Part of a small language model's weights: MLP 768 SwiGLU, normalized queries and keys.
MLP neurons of a small language model. Each row is named by its layer, matrix (gate and up: input weights) and neuron, and shows model dimensions 0-191. Each number is 500 + 25 x the weight over its row's rms, rounded and kept within 0 to 999. Numbers have three digits each. A neuron's up and down rows have the sign that makes its largest values positive.
After each neuron's rows, "fires after" lists the tokens most often just before its 100 highest values on Wikipedia text that the model never trained on. A number after a token or word is its count.

L9.gate325:507528531532493470491524507498513520497510520484471496555513493539483501481481555494502493466507483483522498508478476500554484517484490537483503468486511513478487527500500538503445508511528540527504464535494482521487503540474467510540505521557507506505502459545546504485542517501471517533510481545536532490493510488487520477471526515513485505550501528471559481501547475523483532503507497527549525482507488478526517497514477508475523508545468468474483540482538525480475529513474513487547462518457495510503528528483473528493532508497437492486515485514471502491480450501509494457
L9.up325:514460498546488466536513516469488501529509507507464515534482515492472498487464527513518515453499472507469501516514493475444518552494509538488541501508488467535457483488497489497491508485491519514508489518499484495506503486494505534500496497516492477475478479516495474483471539472489526499527464519517472514509514465548486520533531472517488478482469487445485528516531487509541553540525474537542508500487507518523486458504516487457518468544415486518524527481519525494485509536496478415490540505497524480481498482469496491503494537507498503441495508488553518469489484473519516492
fires after: "19" 27, " (" 22, " |" 20, "18" 10, "17" 7

L10.gate152:529493508496501476439522486506486502526535483510463438504501499513500505506455509514445466465460540513485496449487493505490493460523462487472509529505487514515523513449440507466463536477539482476500483461493492459470496547520520520534454521499496516504499480497519513493445476514477492519501490476496483483492506434539485472508519494542474486538543502478488525510502524514475511512508496473519518491451485477511516504517462512506496500506530531489511500488520534490525515481462507527558482492470534533575502530493518474516507518538514508493477521541500498464509518470501490490
L10.up152:496532463521498519463501473481448487505506475519499496530483534474555484521508422518506482503526532478484548481450475532524524528523535504464490557507513507462493493539494486553516494514485509473487533531503531526513521528459508473478499517531486491504534488487478474514527507492536528501490542489505471466488477516472483470513506508518526489508484480512487486523467506505491467524463511499518451536506496471500501511531517475523498478509473491467526485487484459470530497505500530493508493531554483485528530446520506516450510543501477561470464502466534486506508497517498465527
fires after: "." 38, ")" 14, "=" 8, "\"" 6, "|" 5

L13.gate88:487501447467474488490493524495531519482474530505512483498511510509508527530487461517520583483536486518539525500464535468479498480494480502512555541470443500491498490470551484526497504466466523508470521489490481534480548555491451520500482485489515497548514481489532509471486499457507502459447475528505509495521500545497516483484464456520475537489495443529507504546475484499504464497528471502470505461514495489488496512497502507491531490475515521457474467480517511504478502518482496488513531462492520467493493523504464501459511519464497467539468501509494487474457500505493501459
L13.up88:456524556518447511507506491500510542481520486483486449512525442475518459513512499471526519485494489558500485494495532475525526532500489498561476491473502451498471479538474486487521506490509483513507506483475472471468513544506470504496493518512511493495516512529462563499482525520553506507496468533505488531502504556546529459517500487486472522501447522482482463507503482504509484450497474493465478498504540552480524484520497488510497444473488491483503469519492485542481502526512471490517496458519542548517494477526477470487493486477516533517484512529529461500520516506482485503
fires after: " |" 34, " /" 9, " (" 7, "-" 5, " in" 4

L10.gate607:480451506497480517476496535505459491496507509479481501453551478507441494550497514496497475498502518539516456525482527463479530475505539492548532519477535496491509459537486460438506474473477495489529528479508509499480515486495532476480462535490564514511537500479462515485446495533500511565529513478504541508495487518531481492515547496493481521520524515475465502477530519490447475485500500453471515516517506512518473501469495526505485458560510493454507501537537488512504530508503532467502489476484509486524461502499490532491485513524490488524473522485477487513479503517524495520
L10.up607:526453492522526533501480484481490528527530516468522506473506528499490540517524488485473498531498497475506473523484512514516522532513469486488468531497475492523483487528500507484493458489536467490503483478496536490481491487523485531500542514458472517501537484470464510478513479523523502547540533489457491474497500422456514493527502470524517524460488494486534498483472509483486498521538524556433533503496494542506545469500434510523535522490504509473500525533496523461497514500481494517502532514511528559448496476500524462549476504490483530517465464498521501483515512523537497509
fires after: " (" 23, "\n" 12, " |" 8, "\n " 6, "\n\n" 5, " it" 5

L10.gate179:498520498453527489528498512517515518463489501508489481466498511541470508552534509519468522503459485478497483517513509543495456472479497538459496487484510537475532508548502454495521494488550490498536471486562552487497505508504494514532477509497509523504501488483513510533486480481471512512465486522470487456494506495528449471524473524465474500480504534467481455464461503530471463472540478504481495541498541510518474513524503554538521530527502520466514522524505504502483486498481478477565466505485476520512485507503466534481469518493527508529496558507509538487466522523495468504
L10.up179:533497498480492487453520538470474492496521472469518515500542514511506496531508487513474518501461478491473486490503449511523469565515535499495503536521536448485520500553535531492508480476499509507468503492476485472465539493511525468483544448520506487533565533472514473525491476453480461497513459482479475485552475531496480521520486481479505511432535526480511484552490461553524497539515538544504487502483529513463503490506480547503488491507510512448489490499493493499518516483488513489506505528537512473525495469510526504512492519526455489507500526491486473481529514482506489495
fires after: "-" 34, "=" 19, " long" 6

L9.gate482:490489533438492506480533491493486540504453526507469505469511462513452461522525526532510470512495537495528479523518478488474496516504465523519475478468536523517517523479484503470544522531489508519540498496493509480474508547465520478505447521501496460510530504494525487515535443518525520507517516528481518477529495567502528470509534474478529479517518482498545469512504532507467522510506508510509494523507484529504489430515522531474551515491510514530521523492498519490507528468511537491468528506509461499496459527545455501493476523502522491458500512513472475525482536520526450498
L9.up482:508476481487526508507510536492527516479495470471531472494477514522461500476493505522490481483523476469501476505517459497493478529449459520467501537529495513528535485487533499517515495459511486510524504474545535501472511475453528526507527485533548491514549523508516476506518521476498474515515479509456492488543478532493483469484507491492463484491545487493509485478481524532498486537494487521470509491465521503453483499524487527510496556529521493531540522462499558455487523467510488536534489519491444525476474503522464512528535517508506488503461543496500485470463557517560482502
fires after: " in" 36, " In" 8, "In" 5, " the" 4, " since" 4

L10.gate707:496493497494526526473500529464508491540502489507474501499525500512507481526507537512492486450488530502532505491493490467508471517494496460461492488444478503505516504483519540534493524510488501505511540517485506546520500518469484509467471508517497469509468492472457508459513469523508519513540500520516553527556534508475469495442533541470474524488532506488506515499473474520485494564441522529526459475482492522500559490518506494501468518526506504520449478467471512525446526518508470537512519473474436484513488491513507545495545524518502516470545515520486471532512495508482498495
L10.up707:489516473517496494478502506483520512489478534475486502509515494478484516504492509484484512488488480497510459490500538535484496527513479481457515495478489462537487551501513551522509483458542511472491486484479509513488524504426491509497495472466467490488476453526500526498478489493506480533477475516485490522505508444501457481496514501525479462502454505475528487470479473554547532456473520530540500521521538459511473513521507508521507491548495451501498520499475486514530514447533463492553464511509446518506485482498524495509483478452543495511468481460499571499544489509491474507
fires after: " |" 47, "ala" 5, " —" 4

L10.gate767:490511507481532486463473463483473556433506497489475474459483485504516490466502449487479448508475463493505501481489495505511473499514498495476533492484498487458472484530554463541528533499508497453495527481504501500486487484485470515465457525517482466532451497502542527496505460535499522520492516496517502510539506496493474483500472533496466517485512499469513486501458529490468514492498488505505475466519567519477545518520551526476537497501511526491517520480522514538501468497515511528532477492509489517540449495513473459502508577478482551534467518492487500473503511506506485523
L10.up767:462450497538490511512499508469500514487503487534515481501531490536547474518503523496536468548508518517489490520501468484425523474498533508522469526457486502511499515492536509526545467459463518520496517512492475506509507499512542489490472514479457512505493515526513517482492528467472540536468486504455493497500493477495532491509512506480509552526518494532521491531492499515497474486539523508510473479463546506502525494538505457450501465458505460486511538511548479504471475481517491550494509461499475523477532532480492459502542499448526507477507498459501501437505477518475521478
fires after: "-" 20, " (" 19, "=" 8, "." 6, "D" 4

L13.gate181:531529503494543521490512489495503507509545511494523510480563502462510494479503494494525516544476497531499464507492474462509509485537504478542520525497516516514489526500463473516491550494482471480551475492503518484488494482501482514519494485483506479480490450488514468533493486550514454477513514500562490478485487522552470500505512524464482484488542468476468470511471474524501502469458457510536459481538454540519515484508499507506522522500511545475492454504487542496534538530512457516512471499520501468532502443508505491502490489519486502479435526497542512519453525507504456475
L13.up181:508507485489500504464458517495439496487483506464481500516493549482520534480495500473481468508519491510518501492526514500521479476496447528455431461556490509512505520502498470508492486479477477489472486502448471519533470496477489493500498493483505484497548463500529506477520526481511496512522523498472508536476526486470482545493461503485501481512472488492476468519499554413510457526506517479502546478457507492528520495509470481505518515541482511493535520461498502537463493516483546501475508488558507486463486523489512515479490522457489483541493517470529498523549537510458480508
fires after: " |" 55, "." 17, "|" 13, ")" 6

L9.gate611:488485510482505482479516517520498537514502483481501512501489492507542466507468490500470492490484482547503450497465521496475524449504456501454457531487515503514481484485453464513487489512481475532540513532500558477491520461455451513477500480531539474470489528516527508520501494476508471500529508502509435504506506530526484487491514511555484496513522499428550532533524495511559478488524523474500491518482461544552495519499494520495502506505473555478484471542530490486468487531524495484494471510509482475527497507536494502511466524531532484487508494522508488493514513475452483549
L9.up611:535528500500527525508490522476436523521517525448526512522459546493470500494496496515507509477513516542453525515496510551473479528516473503498495484517471537489493519465497485507484509487482450455487520503476478524508468487472510528485510529440523483467484488508520526505513503474532518529556541488504510446468491494507452485474512466510552516542526501496495507525506518468493482467511508450501505531501528520504535499468491493496503519525477485502494468497436469453460494522478506490493472466471460475508512528484567465485508486493484495527511490485489543487468530512507534503
fires after: "." 57, "," 5

L11.gate330:522512511486499502443491483472458520453477489505505529467506506497530485490469497439467468499506531472497489494497490498455460451502517503454446484487512490493498495495513496487496486533517524488548475487530447509467489518521470541532496506536513481477507463492505532514493523495503531544532504566486472526485571497510516494466481499489512501507475496453496459522494510513513515536474480501492525490491557509500479513508462480466547532476484528552513494521532506513440493522449485494510523526525486524529509476487478508480524556513480529510500505491511453488484510503519483483
L11.up330:509522537477479479480484460485496477488532505541530516501462528517516500523495483537480481493478513487453497508522482531561518553477527493486493502474516478524490473530493498479520457512509481484512485546519498546493498511512519505522518500460510530519539503531501483476479522487471501496491473518484499522507510492519543510512498500496578522548509490492525501531472508487559489503474538517519507554547511518451529512551499512481491532506485542524484520491501513480504459495515556530500512556479524504496559504522506472481490491502488504481541563508512514450475462495462490507
fires after: "-" 25, "." 22, "," 9, "/" 6

L8.gate300:529516501527479470502487503429507538489507537470488509517465488489489492494466464483535502491521493479494496506478497543483490529502443524494507518495469529487559532508490479498519491486504553486536488500495495519532536502477464512497516559511516513524508504474551479495481466540516524517520530485510549500488499486544488493467517537503529485542542482547529448456455487495507527511524483524552491513510487530541514528531499502505519500509494483503491516507458555498522476514507513548532506486530484493475483533510523557485492539500457517510493482510555541504496504500519481476
L8.up300:499432536477540487509500538478508531544428531510500490535491505477495501455460428502521499456502473518521516511486495488501518515512445485482539508481471512488515501474483526550528503513546485492525535528503493525534488564495498478489523511491517488496502477512483458487555440526483558509468468512517476510506538494493468520529492509490480499483514504524531501508483461488498516509514495541466502536505482515496501501502525507495525533500491492530537497462499484520503518509529469480531463536515515523517482499491462508504504528501432488463477502505499508456509493489533474477
fires after: " in" 31, " In" 17, " the" 7, " of" 6, "In" 5, "," 5

L13.gate374:515499546536502466476520545540516488455508511503499516491477528436461562494515468499522475503500476479496517480493511465536525491509479507500546545481471514497487522468531540525478490468493466533532500535470480468490508482478521489516508531565499491459530499492542473498498479533487484495541496487496491478483513499528465526487530508498457499500545533471505503547461475486536509513524490553532505523517462506528523455504507486505514487496499471511492474492507547506507489517481502514527491493542534451537511523503479482483539512509522545457491529517485521473484513467465511516
L13.up374:424481492510523508498516505506514484520454522498538479528490480467508512515500446477502545519502486495532504523483443504489544467488552522471510451504526534465496509481482490526501531522535531497499520491478509502537488479498488500531493517515481478486508470511522454478506556497505498495509521544481433515514490507450508516487474478490509472495472482535483505509503528495511516524509562497529521490520507550510480502539481461492526487513509526473476486485499473486518458504508519486518467554510483506479543485487501500461487427491453477490510469465477490483484485538477549506
fires after: " |" 20, "-" 19, ";" 19, "|" 15, "18" 6

L5.gate655:518542488547497477502465515517561466558481444521460496537495492506518500519498505500474480502496477497470511489470502490473513512461511517543518517477498488507499536515466484471483508515489510502546508493528468492499459483508516479476490497499509447528502483474470532469512449513511569480525492486514539514526531469500497530481512539504493512484565520533531507485516498507479503553490477524524505485543546486529504515530484503469494448534487506452520498489501539516508521484498490518507499519488495487456544502533456535482557507477477498469482548490496475475529509501515531470
L5.up655:499434502485483489490562474500484483540511497496515470511468508505534469478515507514508510474541503453503518462514497525529457464508521498520512502501492528505492535479492503501454529487523519488460535501481492521493521492538506515520483511545530494483481511485503438437502484482504490478462485495532462522473508513460534472521511481525515454510466476528475491471486499497506480509557509530524553485500473526498516493500513549496508501518499518535496487499471544489542491464496513478552505536517511500469492515484452486519498461533520479494490454474558519549507489466460520487
fires after: "|" 65, "-" 34

L10.gate361:543513542466516499466511518509497540511462492481454534497526481534511513514505480501469508491482496487543487475515501529520497432493489520501485514510516533491515487515540517502443521510532508539524535493517498522475522469495509494510473490436521502512458464500516512534517478476458519553504510502517500494537586472512494497531476515468503492507526523483479477528469515508498485551513501512487487493464498483550471505509445548494516521525473530479552499549504507499488502505485469493538502461496524514511441522475457464461504538478485496474481526488480512520482496492495508490
L10.up361:476475506500506505454499467435458518522477492469475501520463503474497496521525466462494489504483522508477526509494540489518522489514502482478478493519534496469506517512545499506505466465543447484500513492552504465504553483519552514504508474465514492472481506494543453493504527507525467500475481477539511512464504489524506474543484546508498422531530509488515508512452490488476487512482498520461511508486532533509496541494476487551526514499505458512543495515507431500502496510483487520485520475531528498525495469509502490510508510490469511484506520554469459495552523500511533473
fires after: "\n\n" 69, " (" 9, "\n" 8

L12.gate419:452480524480483494499489524437500476515485468537521453459537521495528505490515505493473458492508518517489525520529528468511446463534544486510473511465507509461500445512465488498450490440515512521542520497488469494498537522455489533507525499511482498499474511481558502534498492513523515506482483500522535501500545539491515509516507499488543551496490476484488511490494501527500464498476491515554493494479536463528533497522513484481507501509524456507531480480519442511478510505497483459504494522473451487538505513513513531517515527481476515472489512498513476514564524473538475486
L12.up419:545533531517467528505453468517503538520483510471486529481508544516498500488534504495510493500519478515513439499516537501492524477500480525472476509487507518470553478529472487528510472447557525526552502504489526460502506488506522522517529504478497488490512476454497513551438474480534482527459504488497505581505536489443492532490532521498511479511512489507481565518479501521493497525539530466493501490466514462516529515468476481511522478511496462499547493505493479478514522485484520496523509513493476503480495512482463532548470475504454507525484482522491506469489516511521487503
fires after: " |" 43, "|" 15, "=" 12, " Votes" 10, "c" 4

L11.gate210:557519476492490503453497497495516499525493543511488510483527557535540494480475482532489494486491506517506491476479495491466494486533483496525484500473449535479483501469513532529499508485501515481472477544511525526466515538485479501503455483455480442447476513436474495511519516506500502509513480457466481488477494530494508520480514482481462479495492436468482465526501490508513493514491518488548482482552497551496494505523480472517483463482546589498511514516544479448489513515459492465512522511525539470519476523514497499483517522501504496502448513464510499512494515498497501498
L11.up210:487480451487457485521523528502505544499487501479500526492515512496520510481510528482527473447492508505472546522463490472540535516500493550520485480481489525481491515511489495494510508515478500463481539518523479498515506518539489493492545498514510479574511528502487517513475493502515518513511456514510542522458488423473478450484460525473491482522463492517526509444510476495520445511499488524501483473496516551522545492531459499501519512494489498528513505496467487497537523520494485501504516477537520536574510484486543558517506513511503537485475501446493468482460489505514502489
fires after: " |" 23, "–" 13, " 0" 7, " in" 6, " on" 5, "-" 5

L10.gate574:545518484515514535525501499471513555479512469491473497499469496513521504510522497494547500518439489531502534473454550543523490462454518521479511511465485531505486456498536505543524517453499516528519521481527545481518507531480476521478461478480495473508506523479517500487519507498505539531522501529492511528529511469484503455530499541461530495509501483500529467487496450470495449496511502500486487493520486518514512494538484472467506478468486540450527516526515533538485480497482433498490462506497478541525488523503477505502495538499505531500460540461506498454509478523510469498
L10.up574:513495471509477467524526459535476471482491455524524526542475506496502485539516467491513517473470528438484484495514501510539544490550510518532483484493480511513479480551514476494493511496511529498502530538522483497499529483491470519470468495579509473533495535504457549518449529517522521494458467506520512540480520487524488519469496515555503507516484467479534529501483522498521502473506463468505439552509502516504547537510478485497490499501491526491510506476527489496460513476456529534479466498532498504504482490483525536511514518505491471492513531527452517512459517500496479493
fires after: "-" 22, " (" 21, " Al" 10, "." 9, " |" 6

L11.gate654:494501479484554503495524496491548501489521524528520506539503521529509527496511461475480476503518520563501463495525478551504483513503497496484483485483507501499530506486476474476496491517495491515515482517535504486481550504471489502517503488495541539455528531489526502512559495462533478526462490481480552476499517485497548517541548492480513504478516475513473490462458498503490472505509532519517405568532504519468466511472499528485512495493486507517480457530492460527509496445484520512505525460464502539497486541481504490531529502519547527505485505506531527485468483503485488497
L11.up654:492515509466512536447521450474511498445475472511535524498538533528536536492490493531489509457529508491491489463485503510509495507479445515467493549465506463499443521503534490528535509477545510536501472515482530518473528528475521506511488493550502464495514473491513556470533449504489502518510455507505474487521507529499495483528505497499517515461530503441500523489493525478483477497537497531547508503508547482479509437534489469541498506506567527489499512463508468485492503477472488482494485511529474509460512528503467528508482485510477489501523481510485523511489494498475511527
fires after: "-" 40, " |" 15, "|" 11, "^" 6

L11.gate744:556511506455506519489482495500496513540497499498511542475501524483521490471494453527523511510484511493539521475503479512480495482462545500539477419508438555535518486494499420542499486487517521485537510498515532520453508491487486493481483503509465482517494487514506515483509510495488463525518496491543497562526551519513475499517499519451525518496459510448509462479484483478495454529466486457496510531501487543471504499517493506512487482519508550509483513504534477493482492469497484544481526485497494472523475543484505514509508564523539495511493510498486490492512474475527483484
L11.up744:505475524505485451507531516495499495466506513498516507472511510515548510492538521497456530475460467508499555488493492494482462506507517530472505522506471503492534509478545490466452517515482516488509494470537552463480513506482511453477509484468519455513489521540555502493524507514509483499485543508494494521484497490499465500458502504504512479480449505471520514498487426516504511523405515526526516518498517507482464532465503486521474471465482538480503509474506494567493525492557536514476490485469462488504472505523463525506498485502487471494521503478493493521512480479556511495
fires after: " was" 29, " is" 24, " are" 8

L11.gate732:487476497447504504505533485470510507503497536535470515497486482540491535511501485500470465489533470502508518531492478510487497478536485553463451550478491458550539518514539494500540446464501512505500516527481512481497465479463506507503463502478458476469517493522475487502500491493460494528553512532526506488488505514496509486492486459477521529514535513494505510518500492463535512559498492496492510509507451501560516480551475500434481485481497462463528500523496503500502450494499550477505491458497500493530499539538483534487497508507525462468481513466498519512489516506484446462
L11.up732:505516492443489500551495459495488524477502508479501503482462522515471514466469503495506495522517502472515538494500474539539501526517497508461471512520465526499497519463496500501516504448499528481527452472482511499488483453555524533495524490491493509514524436471507488510443475512469491475523494518490523503475510485512499481523515491475486452459518524504476535491493541491517465497497438482543508535491519525471465518545463491481480487469472485478539440516531517472497482456469483509530517522492532485522485510508524467486519493537527474495509519470547523513518528521499452527
fires after: "," 33, " in" 12, " of" 7, " New" 6, "18" 4

L7.gate678:486535509497501484498510494499495490501498529508508456506521499509501512532507480503465524495494515497475551524495494525482536485490499561489487549476493481535513541524513474509489551476458468481504503512519503526446488530505482449490545506493511473493477510514472470485468498485486536491516509533532477470495522522488477490497492455477477556435501512485465488508466508577500500471504485503520553469535514529524477476488497542518471480521506491472476552531547463490529494485525534455507473503500533493542520543509534485479467516522499480506518548496498540510492455485503508518
L7.up678:511523576489486469449485477455529530519530530488481508483504533459481499493502485551485499513532510563490489510495490453484508516455494510512473482515544500511468455521500512477515539495504489487477526500509525474492493540524449476479523477531514486541524488484458484499463473506548506495501500550512478489466477477527519457501521481491478513512513506526496513496479551529484514493475449542532470530485476493504477522490485510499485492497510492492503518478552530533521474453535511491499523500568501521487552493503466497515504477532491504508505492481501538519509530502544529537
fires after: "|" 19, "-" 15, " life" 9, " |" 8, " (" 8, " the" 6

L11.gate245:494484488476530446480514508508529461495468493511492473502528491508503485508515498512458477497481511568495469492493457478493533540465454491485489494489458509528505483501470523480486460456520511489529480520494483491507474477489489529488437494496535512472525463533492495463528482463454529504501524515536465510547499497518485463502474550540511471528489535462552496503525480482511488475502484484524518508490486521519466551508501511460504539531529467531524475497557499522536507479528480490515501523514466480531519513487510560510499534539496482493465559486504525511497500501484526492
L11.up245:517495509543432496506471510480468475516528500524466451504470549536497474504463493522494506471519471476530528499492477494491483515498491486476538500489494419490482559464515521528486510508527524488514506490477515503495486514491508516475484536488515500529477566519488463494505503511555497488506519494532497486493494552512480492537509505522452485511500479467528500524465541472527478475493461470480510489508553501475473484486505508507519493499541473514482505520522473485476488485481514456502497509481502470487517461484489508484445508511514530574535521466533478500479447449476499514
fires after: "-" 31, "|" 10, "=" 9, " more" 4, " of" 4

L11.gate193:529489496496508478468518524440500518467501483523485485487500471518458487497484494507495522498494493534485492483520522480514528482497496469447529498452516551533481530484541507476563531465515485484523508483486459492480472499503516522514474464504517484518479497521549487516474469545491549466455501489523523499486492470501494477525495539489442492520537552481486528530479473488488481507451484488540501488540504511515538474519463479522500497515511511518494498549566501483475497515479466518532460505479517492515497519498503543470540494518502546497440514476500485463520539523520475479
L11.up193:454477502519512509482497490485548470514449493569505496475477534539531450457463462496521522510525497508519482478484485492520497482516449512516501508522451477510529536497493491531476523456512474562508544463508524486503515487517476482469501541496505467536509499505510511481491478498498498489484467504508521481539485465500488524457485499528493465521493462443489518488493533515485485484483490515513507496537523508487489504477506527469544512511530500505483531487501503484479509487468525511460512493473495518513518544492539508563505495515430531497479479536526492490490467495438543458
fires after: "|" 43, "-" 13, "=" 9, " (" 8, "19" 4

L9.gate569:485515523488503516502513533494511536498468546515458531462462515517505525498472488498490423483449500522557523514506515523497531500482489455482496503460520508493521470521495499488497514475475519491482515478493460480483552482475496444522487521519487456530518507503509469512515450520480551547534545485495522514516532472498530475516443473486477527531527488511489481519490485525513475502455487483489514545526517510498463477504468519481508530489505504467537472556473497493491497544518472510513521477492501479492482522552483498502493556496543526539485464471505523513478474507494491512
L9.up569:540500509506501503484524510483502532476527520517507477487532524526496489493509508513497507561497531445459484541480462505531508503512522494497471486487499521530521538495492510494486463464508479474518535493478485493496505532477510505536524493501466511500502510480502558513508437527485485452516501518442477566498486459515563474503568510544574479574518518477518488509521499501497492471495509496489504507439477495481534499492513523466501486517501534465507469457512468543501505504500546505456490485541503480491531502489503484488498546496501503498460493486471501501496514479504526490
fires after: "\n\n" 38, "-" 14, "\n" 11, ")" 6

L11.gate114:513504519534500489466479475517501473510510504507481511486521508516484510514500468527437518503486516460508501481516462548561488443495522490532506504466480509470461499537512489471459520518513523540535504568504475488497517533453474492504461443510526470527507539475541540516500478499517497494469525488530504505507512499479535453493530518477466495472492436526494462483521473538491469506541479475485498492506501525470517475508467477514513501478468537478496484482479488490444466503481510506492472543501510503561502491553484485487509511493514505502523518495480471475455498505453502517
L11.up114:503514500486481473492532503476484523572544486461486501517519470507490523521461506500508470499517494461479488504490507496476559464494478481526535507485473549472509496503546526486474504514511496503495453484488522471485509447519481519499506465473472458480514516521500505519478500519513511514507504486496495548506489533488536507482533537517556464518502504482441472521512527466520515490455523488483512522523545514497458545549496455523505487488539528506490481457519529476481553478518472500491538472556525489543526485507458506532472488518492530544485511522503495514495525513522513532
fires after: "-" 28, "|" 12, " |" 10, " a" 5, "Des" 5, " \"" 5

L7.gate81:507494509506492493480509483475473512473466537494465553541466436527431484509492504481495491486498459522526457463483485503511500495512480519509488486467545502489494472464488567497546498480535512524532467489462451471503491531473456477525480525531498458499484475524499449494466478489506572514520495469505489491511518527531506553531480522499487494489517480520526445485475467503509476515489489545489512548474498516482491499536479510479502542485497493482542513551489521514558495517525504505501517513523493490514487518485525499474497521514477545472497470475489505491500521506513524508
L7.up81:519457542531504504538438480497500467513509519520491517549473490466509472474447503520545515471558480508503448504490499530472495528540503500476510505507478528501489477494525511516567480470479495488532494475525531539492522455546531523478522557487505503492502482474500497426511488505518473482493473507495520473528484506463459496468536496511519480513531472527493510485497498475527527511499470506506481521513500540522523512519498485473466502498526492506496526472475543463497487499549489488503517492450469517495508502482547493505516515539476512481505480460506470484525501530467445480
fires after: " in" 48, " 18" 7, " since" 7, " In" 6, " of" 4

L7.gate669:498543468469520472470528505486519527540475485512448486500463516471527461490524530523480472482510512475523499498520510500492485447531512552489477480483526502513493514466521519489476524502522484540491529511460511493514531527507531478524493522444498484506495511535506534544502484497464528510473492472486492487488494469486547480509516501494487462543474534513451494476510496471482494508513505489480475477479452520535495518512481542551493487511521530489494500509550523530507514489470507509476495479524534548478447507528524505533474471525504530502533538558517463487546537469488479459
L7.up669:497483537530534530483473501527504468514523487487467508495478485498537568486493551460545525502501531520495503532502521543487493517535571498469495469483517455489524463489526505493475480461485491511473512513483504483521488496518473522507499510488507463502529466521507509495522469555461453454508491508483505525469535483494503470499488506523486500485473486542525486467440516482517500489502487489476564524483508493478520470499568536498499478481481499487541494521503502509499508534511527468469546456481514475502533521501502510456462477489520516514484461518527479488531507497455518463
fires after: "|" 24, " |" 18, "\n" 12, "." 10, " (" 9, "\n\n" 5

L12.gate443:451476509520523509504463484449504497502451504489447503481502529494479515550494552501491497490486498532451529486481531524535537505533526534454443498497528467517530513544491478492524514509500478477515482466496505490484499481477492491499497498543515537481508472506551497538483483500489485513467495511464465506531516469519455467533486541484505479510476480455487488505478452516491492496498466479495519512482486465534474527481469563483473487500468509497518550511565453503517500511512514529479471476536480458481483519480503481510480489553508506522481536497536526527514504511496498513
L12.up443:474533506539472529486482474502481535509500445490489490486467504496458513473502502504534478479466516500476485519459467518485489494524500528517493460484515504501458519492533501506489502487483481482455513502481514452526465510491491502537550494503501508497493511508499463526531512530477523478504497529503503535473490515529438476479477484456528577501499499484463519502481502497501446485524485515453481496506525487538486504498505532506453533489494450469489561504458505509500574473538513533475498500473553483452553510484515469514501501522529480501501516545520487537488492474490495494
fires after: "=" 41, " =" 21, ")" 10

L11.gate579:542475527499510461490496503493509501484488476529524490527475526509489553492484469540477496514440485483499478455539547532460504441517474467483485487472460517503476441495532533516521489477466494494525522511520512450488460497470460506501446496496501515519501488509554536501518472472473533477477462478536531435469533503491493499553510471480512504479472499524513499462535503484454507475535511473463522488486512537475492502494474472471488492493496500499550468500492518492499473484488488498556497506489490507530512519499472494499523538509488490485519544510468487488500470493453508502
L11.up579:499545566505507466476491488478533487497535461528492480552528517505519491506507462468446490526513483521474467516505505557537477531500496492501487519479473523519475520494509494526518500477495504471514517516490504486494499514519521567503482509463496517504492511537509509479508470518536501509504498468518506509550489476512506525484459558530516531487509524482495530512490491468458571461546514486507480523501532523515516539516430493547486475511484468519486495525486506552483480517522473521530490485448529447513495514491530470535509491478513465538502530502528486498478503521485478480
fires after: "-" 25, ")" 19, " (" 6, "′" 5

L10.gate324:534524474490488460474479508480509471502494480544513486444482503506522509494481479486493456463477527504585512524503506486515458488459510495525517481509549488461517503493511507496531510507490488503538483526517494456474512504509484512485500490462513481500481492484482493515513451487494535520461507490486506528505547497502462470489491521472448531483527496473485512491464521458522456541492467500503509536534511481562508499497472518498537565483487544462502454519452474522480499542499513515498488464483521484569474503519515533482491518464503519500448490493511467470476493517503489477
L10.up324:474502490503456518488514535499492496525532457501483512511530526516456502512473513495490478498469539480511487499500552503504465475469561471477506488493486496546512533514518500483476500443496542504494458507523549523509522472534511495494498503435507492485501485507506493517505491494536520469471521538561504468473504496448501514531528491459480465523499467493507477472504512474543492510463522540469506490484487476546508532485491566542459515504518548498485487460490471502495524501513488493519532497486462504498519509542469525539485470467499484523520504488532471504507519519445546511
fires after: " |" 71, "|" 24

L11.gate130:488463509534474459462498481488435522496518471529446515530465499470435492481513488460519458449507492518501500513500509493495510482511520476444504463478516536453518523469527517520508503520482488471488466443509511510543476536497500501484526529492516493473491463535503499571478458491482531472507502534521485515491479469497511489506523522488501501508549485507494516497476482514509493517472484523482480535500497548486487458505511510526541530479479495514535500543512503506532473488514495547499493455483514523454512511480467550510478536482515483484513521516522492540525507531518513455
L11.up130:517497514484530493511508491511516490466443487520486544549552464530475508499550545478520524465471506518507506535529482494490468488507526509516480503472479472572534513532519546492487488502523516518502497533506511477459482485463497519448491533454460458517483492542501502477499517539487533520522492493503511485472474468517528454471509499513512466509469498541489517527459505565530500486508544519468541483478460511495479484502525499524466520500520467525501501521489499464505520529493453506484457492474528491502480488521537526501475522529522494487494509502516522449537505494500471514
fires after: "," 29, ":" 13, "." 9, "\n\n" 6, " that" 4